Weights of a small transformer language model.
Size: 17 layers, width 160, 2 heads of 64, MLP 448 SwiGLU, vocabulary 32768, 15.6M parameters.
Architecture: RMSNorm before each block, rotary positions, biases, untied embeddings.
Training: a variant of Muon for these matrices, 200M tokens.
MLP neurons of a small language model. Each row is named by its layer, matrix (gate and up: input weights) and neuron, and shows model dimensions 0-159. Each number is 500 + 25 x the weight over its row's rms, rounded and kept within 0 to 999. Numbers have three digits each. A neuron's up and down rows have the sign that makes its largest values positive.
A block is one neuron, or neurons of one layer that tend to fire together. Before each block is what it responds to, as a language model described it from the Wikipedia text at the highest values.

Description: Section and row ends
L7.gate146:465504523522512522478520472453534525466517528490514521504505507475500519461492475485490471466509483523499494519482499485480507473510497482442525479484477473506497545530538478475500455513484501511463498495504531466492531503453513517530502494473510491502446465448555484495491523455513528474517518502486537500493504524510523511491480491491508500498580512554501474539497505491476522476552475488518480500480512512491481453492498428439515493533495498480551476487511502467481485526486493
L7.up146:469500506452502498532539531497521484502491521481511547508507497445454503460520474534499503462496548506521543493417478510487511508520466498460493498498496508489451533488529502448534467507523517516499517476488542530536513459524526494506490472522497487488457471500501541446499521478513492488529463487487504513539528520518451505506513497492490530482534482555508480536483490510460529500502523490528478521493508533478522489500526489486534511531497515475528460512469478479503489473521499
L7.gate152:473512496496468518488497470512514495472471530478459506492487462458537516445492489494519517500486491476507505502478487507489533500468483486459550467543514496469485491527538499510499475514484543519436519477523523494524521510523524495499476517501501530503501504532501482456535490510510504519459499492451465477505497494499521507530493493525535562496509531544496511542497559488479550472517485489535481524497528541477516508508461491463574459511531492473504491501477534491474501503508450
L7.up152:453481487479505469502500499467515509497457502505484514541491501493531511498513516501465501463508502479488464489498502499466496532471516471426571476540491483527494517493489499546501475461516452465502549470515529488553494530488524491496477500510500508535477490508530507459458465505509493462465482521466492486454510512549484457531529501516493506504482453506481488545455502499477510506533467471484493477486508516480492479492491479500493501506493488474546463506473456500474485489440525
L7.gate186:483507473491481502485489512461509521486469519495474517489483497489542505478515487518484503447515475490509495523428500483485526511486472481436499506524497526489469503529494518498482466506512509500489548477495557483516513468484499487493502534527515501512530488516512478491515464518488520469482452476509497502472534486528495512532530477446495527503526473507504522546470483504451521516533505506512482495531465555456489485495515456493522518498551522424519481500441479470498462548471488
L7.up186:497505489488470486543492524514502506493478545510456478510469490471526487495507467540466486472488481512545475498487487516476485495482515484468534478484464479489491546550480512485475478482476503483496559495472554474542526514487465504504514545500508517537480475503528469453523514487533510469503490456461489487506488487481524496530499462477459548484528476508540491531505525486489563481532471504486494492492472510475512466481484454500524506490522499475527509529470479447487479544461506
L7.gate217:463512503516508508471541498509483507497523522500480496469482518472525480463499498501466523465469507525498490476479493532491523527500507482497498501529531493496491515529493480531479470503502533535436528496539489476512511508452521525496521532485507502472452462540480498480492521467495552458458516473491509506506467438529515507501527499551502482515491452501510473481474460530458545484506513524526527460523456487520521489555558473496528483462484494513542494487460503528514491512520510
L7.up217:429498481463505506523501468463450510516490526509509506496511509452515494503519485507500550519534491497497517478484544514486519526544519512472524480519492463531490505505433497536435509471533484483510491512479500440481533505483491492487510479495479515521506498482475478534480471492518511466524519524502506518498466521522498491454479513492451521538469478476542459471509475537478536503498516450499518490503453487518533453461528484467518508542497487535487498498488492471490472507466508
L7.gate346:485499518488474537508486482451489508515524491487473509528492562440528480435505476469505479502492470524522504491471498468543446500487509513485500478515545487494510522527497490492465475499547467554439487527473479476520528506494519484468475484494526554489516501516518493513499530494497525518540515507500474529511529493517481522490524488486528518511495506504471544528484520521473529479540490505521505488496524458471479502501497458464523511485542477475482480464545467476468487523550489
L7.up346:496527499479478513560535513469519504522532515522502517508535577477545492474492506488509501496514500480467485503497471512520463481494515517520526509513525472496496549537485526544477452470533521524469502513504512506468468493501539511493494479489484538457510484466505489482509480478508548490542505515535479498483499526457441517482528480474506520469536531535475458518454483521496475504508501498498502490476514481483492486495536474474495496496515476461452511491536446460493440494522503
L7.gate386:472507482528522508493501516494516494516509528494481505494508515455498495519526483522544508476493519473485530456518554505515493466496490485481496540497465499537453458477537536461506498479519540459489541477496534487509506478562502446466504468481473495513499568537524534505473481509504522523532539515543492525498507484466529504494510518469508468479507496495499528513481524514456447495503480479524489536527489552520482541485484487451507549519483501516501501524514482508502543528495524
L7.up386:510530503496518548544477470528518524503500495503471493509499478522572516484504508485520482479503517451534483522504484547494487451492516510489519506478498497476541512498540513541512454494534519526473497475473488518512520471491495525513483477484514533521488464509465513449489538479513532509474473487493470467487557524478484513494511544486450510475428498490479497518479507521502551501472522529497517452502509463494506501485525516479478496485453497512539504529498492444477479466491456
L7.gate428:483500491486544493469495507492476514492451523480447486480478477467513464531502467548472508488532501484528507521481543551488501489486509497504525502497462489527488534506497505453460507525507518460484546506503499519550502477495495533477505515513542446508523505508466488483545501569504517487480489509545490490501492527487481525495500508510508532495513505536513495504462513463447511522526491428490485493550517484480505470459490481485521516537468485475473453498467466475479491530482483
L7.up428:472500492489533499533526502537513490481528501536476524504458526468537447501517511527499503457485532490516495507491466528531496540501508502467521520523547527538487506499541514496503469465528518525487504478483511516503507544513480536509477431507525491466485432507510484481531480468493468489481505464474489501528542467462546482505483531475518502493498513494465505506502486474484511489547485475512515509548466489479516449494523459498526506517523479458489538529497461523508533538490470
L7.gate446:506507566523475548511470453478513535503492504501457502498496510514522504508486518505433482472481496519483486510512456526462491474489526515505498528539529475498469488459532511526507514529508531492526541513472463458498495475517462511518496507496495498507503449489477540483514510519495497497478515473491461518493544499541488497524521506489552534493536449505503477537512505493520544523489479523462453523512518492504483584517503464458485527496476502528484549498500508484518520505513468
L7.up446:499485542526478509481484460455485485486511487470475472481536520492546542522488568483476502488501518472496504530496496468503508449535522536516488523486522510488483512481476516509522533486488519511497472496549462487520512479534492464506503482483495502532522434496504510495495525506502445542496512488487518489534472485515461486523524482498530540472553525510525464506542508474478552493462464485467476545503511499537493485477511474499482492506493508500472530480578538499517515495518488

Description: Compound-joining hyphens
L14.gate216:512491485506511508467489521495482525509506528493517488493485488520463504505511522514532530426504484473489469505486482505498511556470465488456511486487492464492517498489522509507521530470485496490492516571522450501498535536478484522467481491468498521479551492528493506527520523481472465516497489447525490531547490433501467510520490505474471532464515516507482509492504525512446498516495508478497486501535504505525541520472427467523542446492494475488514488474506496500555497509531525
L14.up216:503526498482481489529440497512516475474460491504494528560508465519482473497507500541486510496462469494489436495494551510516514516495551481490501469487492496495529471513491490472526504521527515518476460474469508469515462509462480513533555498481534477522493494528483487456517453529516528464497527553505499505491508536503446486489494504531489483504472508455475466468493491525529482475528507525533503501458483512536504537513542533512485549475484485498559478512499508520502494508480490

Description: Hyphens in compounds
L6.gate0:515496527544513467505484518488491462494516530452483493545466501471471503478505516523529494479497530496496494448515496491499547508499499506481547491471502528503476489484487553501452536469474472482444472515491494453506501490498491515502492496501522452505535566509478482505523508528534523465494552440538482524483482472477468517493477481508442495500530476477490504487493472512502536477520501487477497457517523494524442462484528511531470522518522498515533491477517533486535517503473497
L6.up0:472516523535512457485495492481542480551432505468469497481494540459446505490498485530482500450506496510495529474539466517512532515515513456458522535517488506520495517486475536531499507493480495485548476529525493468505486485475504505467511516520489482490572526466442454486483531547475507489505495542500504498494479520494485501488496553534466544499497515477464488482515482496500468498514527507505486533497494524533485514470528515527467517490465483491490463489541522497499526496478507
L6.gate9:477549553482533519484504508493495496486463478490489475521474528496492495511489534489452535538495495495463518525509524518516492462499522490489530509473494539509470519516489503495541539527501534499461471462477467508508491537511536454512526500555509517505504503501491498504504488488479513449503519493576483535503520498520527482485518530456508546473487473484485497451522447547483532535522490496499496512457508508505496505440529490464521491473500506501503491546436485483477490470520516
L6.up9:494507482484484511567489504473467503499478490510529462496494522552451532539514517492507527490518486516483510520447539555517481480549485456500476481479497526504505495529535479452487497508497502453513468515491471452513513500466476510495474451512521494496507509469464516516466535495493517467507529487540503507502522494512469496484483482481556479464451465468542507515493529517479512479458513493532524488481458549468497527476484505486519493498526511497487494476528480490520488505438522
L6.gate52:496529546462519502471512508540510506468467464473536498524520528516499521530457520508498462521468468507480494485510509489480488494488492528527497530488466482560452461535485545478474487516460556471487473486476500491488515547486516443510490487522486479460490484461512545493502475524478528498513485486545492494524482525516495530518496491473504514492509500525481508443484514483483469474507512510514544504491467506515518442512503510498498501474513492485532496479520524531520511417485458
L6.up52:521467492513503503485510520463507462506502508522480485517506489523472545478480511480497466515496517502512471513457466523492487497531453532420501506518557465532495490490531510458514516471523512514509474552513502495515456542534545476486457483503530514529510523522490523502491513488535451488516483486507497475527490541492486511507466536514483485499506494478524477508514491476495542471544504491511523541501483521505488464462534515513524502453506514523490501500491462503449503416487538
L6.gate172:528471485497513469503512553516521511515474504517467481500490521475470503518489481557482514489447512523466475513487497488446515523461506495428515490492499514503511445515497510540479508507515516516535493529527497461463515510472567503486517482520473501478488496500529493501482494489511548472519492548532495491517453508480480457483532522468515474490517500508517440494480532483554497494533509483497508491505491487505544444474514483511474472457508488461515516456457518493483496509527533
L6.up172:524506492489426508526454523494521498470479451533485502503477498470501501504509470510484469460479501460518503483493481468540492504512498509482549511486522469522485525482438498476479525481496524460532492507498504495467510538472499497468541511488500499494474466503534515516463497470552451483531484488493527487503459474503463468495476515531480457492518453507461470506544509496520501463518503499543501510468491452487497490503487466478495518469478510515527518552529481450521499517546515
L6.gate220:515506485521512475477503510478533500497511494482523496482481496479452486497457541488476480449496506501492494501481549504459526497453487506494463486501516507485499443482513508474517480495443517476461500580473537465499495529516490486488513502535504488479427514499483527511483496513485494546502504496527495532473499516455475492521516510459446569480497502501540548521493497501472508548523466481503461507511460537530473534494509538502503513519514480475503462504517458490493505511493520
L6.up220:465487465509533482481478511479477482515475441472576511518461510533479530506459486522450481490491526529505505513516532532473496503517516502500502482490490535493515477502510517503518511514448519515497490515482537484501492504503508509460543465554490479504490486492476486513528492516480538498519463505510508540461489521486491510515504534453467542496498506473529464534531498502481455536510449475490494521483459512520531512536553537472505472483490565548483493508508471495499518515495535
L6.gate236:484456466515507458473506516480517483499462492542488506525448522451492518504535528501495508552473512515501509488517469567494502517504523485454529450477507550490497493507468542496493539484488494527488486541504530444485486508456534534500487478515478516486457478499494484512485507508479497488488518531535484514512493484454494478527519479497494522486507479496494502502492505494500534483500475514544476499488528524565499493473475471539505487544536473508477529520499486470488509462499583
L6.up236:504487518498512527497523518501490459506519544429530484535468490491487482455501510500459466499505531521453543497484500509512478516504500479426520491472549478538467526501475528508505507514520519509478507531473504501515423490498522510532529455497515446516485489513488468481540447506550453505462541523501485505479539529498490464507499525504517498472452511463463499482507498502494485492522525500491476530500506474507459510506502540539536490517514511503508492496468515516521522480492500
L6.gate302:494501520488528499470545502525501486480460537460526507537502527468473497548475523533503496486465538526506522564450483505492548522525518530506491493524465499507449456527462518523481502484546488542497529540514470489491517497494500494485512504507508511487538508534465483542500460481502546493510498486516515474523526515503486504532495564487456527484510469489488491537512482484534552494503483487517561532493514488561522528513536498503483508509515505478483475472466516502510512485490503
L6.up302:474520425512514484483514545489538539510526538481493497493429501474462484544503487492476475482490483506521481464528487541544508492524491503502519488479519541519466453551463468534499512503482530509487506503493534508528473499487526516516533493530528518474489519513498452489515499487506494544472486530527498489505473532485495500505516511503471496499490486507500494514508478508508524491491517490476466536525525482568530458510515510554535472486480466486485471449502489500462512491552460
L6.gate325:458499483482530493481490479482484495509508493504524515506524498488448490531522484449478499453492488504496516518496533462472516495484519471559504497532537527524487443522470503512508545492505464516510523492486524494467465508478531530524492524480482468493558523507509574523513455488490500458534488506556516535490527459481501503483488530488524539511484552525514497511534506483464493478503489477512515512529523513506488514486526544482521498456533509498528479494467514523573497499490494
L6.up325:457504496519498510504518471460501480549502479461540525527489498509467507429467510515504465419550507447514494518490489518498518524529537520482496509497548483499534559496497507490497516492479467511499453474505468508526506506503491505472506497463496502521527517488510525517477519472485492492524518528495490506501522543475491492476447493500498507492507535470505519500536461479485488524481535519537437498510471510507458541523538526489495491490472549455516524541522511478499491482516474

Description: Intra-word hyphens
L7.gate28:475449482535511511503557518501505462506482502445493533506523519476486487468485445518483500531535533501488496517524531522507521549501579534512511483508517521512484457524470517526489513442503514545459530524516502509488498492504503493529479527509470490456480470539499533497528511538497497476505489467457505515500484534482492522512501560488475476487540496500521518499452524519480504531516462487496530487492447499503485539511508481463503482517483471505527473496549497487498473506492532
L7.up28:524489468487534485474474486493498495545475491487498444499551521493499494491466497493487494481516498472493496534497485527433482499489443489504448543530507492497521510483490553532512518494452509462500518542505529479536445491507467531492565479520500501467454449514483536516491491500539507493541521474505495506518484515513510486509511536483529515515540470518506495500496505462497509497475473511469502514560518478526529489513523500497497492479476468474472502544468457517487467517479540
L7.gate117:489497504526531489493510462522567481452453475517482475505493539471488461483521488518465519538493483487503514466501505502498509472504477510499522535513536476495490459502512498489493486516470504563481535493474473521519431526492508472525490531468502495495517459491455500521544513493474476466486511514535469510453517499505543463477495520516509521525479504514503460481503510575507501550530521495475489473511456518507513513540541531496498489468455553488521486482499517497491483493505504
L7.up117:465457497470457513480549485513512506533485488495502474491509511475444473497515430535491535513465472496499497500454476519528519496504514506498463486507506482517533510508459491493488522467460495504469485489506491494429516508483502486508488481492465513510480492451457499476456489459467527502492501492489518509510490461512548503517498532466525517495490499529512431501501523476475522482492505567477475527516501522462513527474533505472479440522531504518530521491505474511535495539523515
L7.gate120:496508469501506541508467502470539495508491510458488479520524548496483511509473488515492507454481523459518482534499507487509505503491540478464491498498506495494483487497518497465499523476517541427488484494496522468497487473495488480471478491501499547477525494493455554510508498478509489523447458468536525505512516516581509477505478492508471510541490480532504488538502490522504508471508559513491549499522513500508486499477470462512527553494511508488527488545533482476518551435502538
L7.up120:496495532483488543522513510524528503483495478478487463555478521507505501513489504539487506491505531495517472484536494536501505525435527495533540498493542513519474469499518512472490503499504495535499474490537477530500465496524524487528527482475475511519521464489498526496545497517480498546508545507528454483495480517473463495496519549531458483442495474535506478430502450493502468476531515502501516526479500517479529512549550513490549453478513529477491515486501487485496502466510541
L7.gate183:519473518460504465544502489539450492511479486463517504526518440501489509498478457511479508472531499503477481547464488519543480503490476537505491475523465514505472504466484511538522536500459490495493527499527505523510490507525498466537489501543517505537539518497534509525503486415497484491506499538527488529500535533498500513498501529520479452498519521534526480474466501495498527502460511530546511499469469487527509518479516489509499470506485468545462459554486518484495480463492471
L7.up183:537505479482477525514505509546515569478487477537544499484509497521532554560516515503461535489469474499513501490530457496485557523493508536500500492483512506533516478460518534503500508487576536500495527481501485489462512515495487496500506482495497497482516459492485509521494492485469507502490451498536506565516483472480515518456534479535526494510529505525534481511540516502531513487474505464473482530487482495524511570492499473533501497476541497487467501502514482481494514491554499
L7.gate228:535488529485520503512526489504494495499502475496468453526469518457504497510485537489503496511513518493503524489500493523501462521463469497515506494532471464514512519511544508529507491485471505519490551511502492477517488491501497493522474512511521487465477493489493512538497495497523503506525449495530481466490496529508493511527551521487466530451496449501485515509415447525498451549465482431518487462434448459525502481453519507502507479494499450521473522508506486503514462480496499
L7.up228:503492527500526505494528487481545491546513464511521497531526501492501489505484461520477545534518482464546521566494487484537532513498492487438481511464535503528484502522490474474545469505489481531511503501486539492459468507513528475456541491480567508546522521501506508506526483493500500496454497491489531529531487521497488519510502522463502495484491532503480466453532524553506483515522471475526543462489525507509464517549504523518508480449538518506502493479504524510505498479514531
L7.gate275:523497495517484533489506464473513511480482472529466502466525493514468484471477461510459464477481411502481506478451481497502503530497499478506531529505490529472481511529487486498502515499476515517495497538485496539482473497507507497494467506474497509494517512490474545532509457475498462507538515516521516482490488452524507505529521459489457551521471490521513468463497476522492480521505530488516480444489510501541504530520520463480505442465545479472465484491456551499514456494485530
L7.up275:536506495540521508472550535494425486561454483544482525494517489528501482502534467496476462472507492525488535517503489463543527473540521530538512470508501509516515496523509497492458514526511490508519481493491516506513473497482493464478497493505487452473560537491504510513515500506501449480519503509538518521531511485496489476498530480443463490542482461517498496478504489515526460482515469466510513486501519497527506476547566482523492460501487503470508491525468499519462486493504530
L7.gate308:510520507565458499478527498489507528496508468495508508526488487449468502481520469572526505523463510476512491517496499508518479482509524479505467498509526477522497511561520503515485492461442535463488484526496519501480482493489539493505547506494540535443514527543492525498433553485510475520509568505514501489478495518472550528522460516510545501482509502537489480480485541517519508511486497533484499483530529499535490531516495509515514517484497468521543531499473498490493523491496510
L7.up308:475508523508484454501517484494524542487442468542505485510516482475489544495524512496521531538534484472496493486478465501468494477531510498457495519444463463567503515500457548523492522498532527482498514514499493498492514486526515504444509469482512535506510482488457520476459488500536455443477517517496478469480500527508505542509490489505521508485496526497470482484517530505511503532514521542547527490480543511539476475502466512514484511474519456495515483444515477488470505480477514
L7.gate416:501486502463486545523530465524513512503492466533443450512483497476538524517474469524481493506515516488517518516486471495520485537470514517483488475512516484463465504552522515532531483567536461519435525518537509504504458501493479507505525471465505500519503516510503488512502495446510479506501469499512450522467490501471519503502505541484493512532542498491564479496502552546487479471505525508534520515483515516488496497524550486508526526518499500519483495495460509504474494488448541
L7.up416:463484499475482547514525486509507528519487463479505500499487446503476518539486486508481515528498455497549474582544496549496537524501502458498483510535522512515458498503486495528483492501515502497483468469486486543483522496502508506447503538518512486516494528472483456500488441489465472546499452490502498497493507516491484481534441473475507500476477501523488485502498527536467468504489484506550480499459506523490483494509569501507497499521510496475483460474512530496524474526525543

Description: Heading closers and sports
L6.gate34:498501515486497495478501511487460482457490504507460536501504508484518501502523496491508486473512485499464520465472531505547497494512475484447485493540540486499491568498482521522510486528509443517507507490459509420498474526498478492477449489475528507527513486474567481483476469519499494485473481506460505492487549495474506483537506544473507508507505485514502502528448522580440523536514492547516499522503486495505508463495510497468498477496528475522537508527480484487509536498512496
L6.up34:461496511459511505517449524509493505490514554503458515472528519483511519504496488496513473515492496463444534494440519513483453519492500477458498518523445512470530512530520485503508481503508463520500511481480559448510532528516489458493463483480518529535527505537534475483465481487482467496512485477460494507504504499513502533514505517438477517530479480514509435497514506533516509485511499500511499460477513472530538480465470481492538496484509522510549513558491525508520507492478500
L6.gate82:469514486498473492507531509503562503497507472474541498463517498501467467520500509507500515464475529508458518518522509492500512505471477472488527509537482504471514524526485481488489458504478491487519476477484542421530524497478493527523481513525474491496507532500517521509509503502480465472483470518503536466477473513527457459503503507477491444519488515474504463498495507501477459560477524524480518497472477538473592492485478473491448475489496488526511522447494499478517491486545483
L6.up82:494496479524548530509533550527513519490457518535516477481504487496462498487502515560502479493491485498491491481474518524505498505476451472494467545500497513473497480545525472496536476554529497472479489506497491501531473462455469495524473511510531473504536525530490516523494522517494481496481504488478455481495496505518481476431460512500489524511469473472556478480511531451477488518528546502509494511518490514530528499567510470462513499483491524517487511502475491502504441480509450
L6.gate126:514479491526440484521516444464488478518467465495479505517490511462504555474519517484469483522552496471474443520493517536482534514525475523522501522501468473474530502505497537493475501457476538478489504493489524506501529480533450486486520523500476554515454483508472526525504502503499520502492503523464498523494515506533479543513525493516530475535519490480522538493497505463481522497513551480487491481488471477543481514499494444450474460469509514492497515526471504504520471446499507
L6.up126:518531530512500491521499499514451497506490494495440492482542485506493483541484499515509517523537491512497471503511468461530511528486534538503495532463497492549521519500501555463473479486493491479516539475458451507488472535508463465502497499524518486465505531495470531506506549521511488496483507504495502512484507494548502496481493451545498458533468503468479510523504520478493510502452539503466506443437480487482527499454469462522485498493507444487490479540474532518477522524506502
L6.gate277:495486520513482470459504464544495510451480490442502489505472523471534470464526539524483457525516515488489492467509478508484516482513466497485497459506467519521516525477502531539490479454497500459488504496510505447518497511493483518478489494496474520498467478453511552474480481492482507501514492491500455539469510536451476495549469532453554471490537500495482502531478502470510508488503450476491504544535530510530507555483500489447513487490516457472493490501511482512526507506513470
L6.up277:470494473525507505501497528550504515483486520446503497507465500480487507518513509502475458508511511463517516518541473493496451467487484489503489458494481524525512489475529528535482502465481513474477531475506502494527524494499487492511508495473453526525494484490514479485481475463505498528548521559532464517466499487437496506530495560504499497464487523514484481510498494475494520508473448490476441569509487478543513539473498455492484472519490522496521524510473440510505485525522444
L6.gate365:499500509504487527551520459538483474486489474503487525541483453472520507488481495511468505520506493531500462521499527487522466480501502503461472523543492481468492505486495550470463500535509494484484473441456529521519541452485549507517475527512533475513506556495522503486497525507468550529478488490487532490528539459482463480529515497467496468503525491464475508498465487476532508514536517507457528506508494494492495499485488506440466500469512488554511513506510510525479519467452486
L6.up365:485491514488486489530524503528536466516469471510476483536523493450524501500512485498479500498532507463518494498505495508521479469462493501456462494483438478485459487489500499487506484537519478488471492468478553502501525518532508553522498487504528514521504539527522485491545521506456509526526484518471500523507499507463484527544451518511492512503488521469501514506517498490504508454505561499428504501513471493505500509469489459468524526490530503565513525474493513523426480488449499
L6.gate378:516450480483473502477526447452513513543493496482475479534478532497472540471527481511466498548526501510510507492540474495517536491480489505477505466494523510495466500496526485484473492516503489496472506484492463499543511503517490503461535486523498495473501531480476482497516488560474527465513501517506505444476484492491501449495464484481517515501496518506480455554524517489499469526550453476508462469520500505471433498482517477491466507478520473510528489443534484473511531520544508
L6.up378:536513484515473518545501481452502524509471466496501565520520459506479553487524493449521513506516458480545506494526515438472502528469501493445493486510494526481466517520542495493480494484488528474541532485540484485468510504503492473451500503470472547490533545483521519533494526527515506505491498446539504493517519486500470515466470527527503491467478525502513524543525506523491530486499451504517485471545460491514492488523493499489476518513519533499524498493522491526530489493515471
L6.gate384:577513478510461519503523528503490538529474475503492523477473512488491465500511515514453496483513453533490484500495537520495497484493440529469522502527494551445479508508513488534480510514509531488529519514486514473504495518484558468495503524499502512503512511494492516492512508473504537528514498484473513477488471484500496533471438496494434543551473465485540497537477531489485502509515493477487524467540468539516530487483495482476505474476489551497468479491469498485501454450510483
L6.up384:518468468517518490497524539524487519514475472503510501496497523483478450513508447496476501507465505507530497510490553487547504471518460527467540517444483459499534495483490492503485491511543482546535504496445511497484472515521487532512495469502463495495512535452512495509493478480503462515506491486478514480527481513502484401508471509518490528499473458455527453490534516508492492486505545482524539510475504485492535513494510510476512544490511448501499481475507463538504461493506491
L6.gate435:457473524496462532489507513472504481524498470478508554522519519476511528472521502575471525444489475484533526480482461522540514475448481517436535459512483526459482522524476510515493506533518518507511504465474551488506474483491519488470513507520462514517474501476525523504515502480476514484531496507495496484496496479499500496499506476475474510491511500518492502516477471498524565507548518508474490479526501546487528530509507484457469473526532514504532518532494481492547473462545503
L6.up435:484518492495502534521504527513513512455481494510482554512502510447497490475525494511523523543459483503533462505501501499548538461441492492481497487504470506510485506486486551525558471493517525527456501478477530499498541540479508519529496507536521500517504476457491497469529539491465526517506511508498524495508477506516505530525494460457485524514535456530464523520488524417482485486476480481463466514494491517478542459482520481462466499506521491498538505494463517523487515516493511

Description: Structural header and column-end tokens
L14.gate125:498486515475485529513502499490472539482499487487551497489493491458531482452459455502479511486506497513533490440537474522507503493488519477477509520531516493481495498499542499506488486465522524470496465477509486502531502500484524489524479498528458538447443494504483499498492515498483481453503535499474504500497462526476514506516457533484520500491493462484516466494510487549461508493524494531526493514487518474433522503480478469460541481467442487492564521470525496507477549511451520
L14.up125:528492538485505513539523530464459477543508539517488455511481551510517485466502478494488498493458528500504536507468496508471504483492510479482474494514499531471513489514505481491501500486473502439491520504489457535511477538521521416479530479483495489523510474493516452502496511454456498470509506520524506519520489506498485526517478532498497481520513516534508525497517504509493475534511513506505539509491479506473500490464480440472562488495463460487544593503500481493503502510498464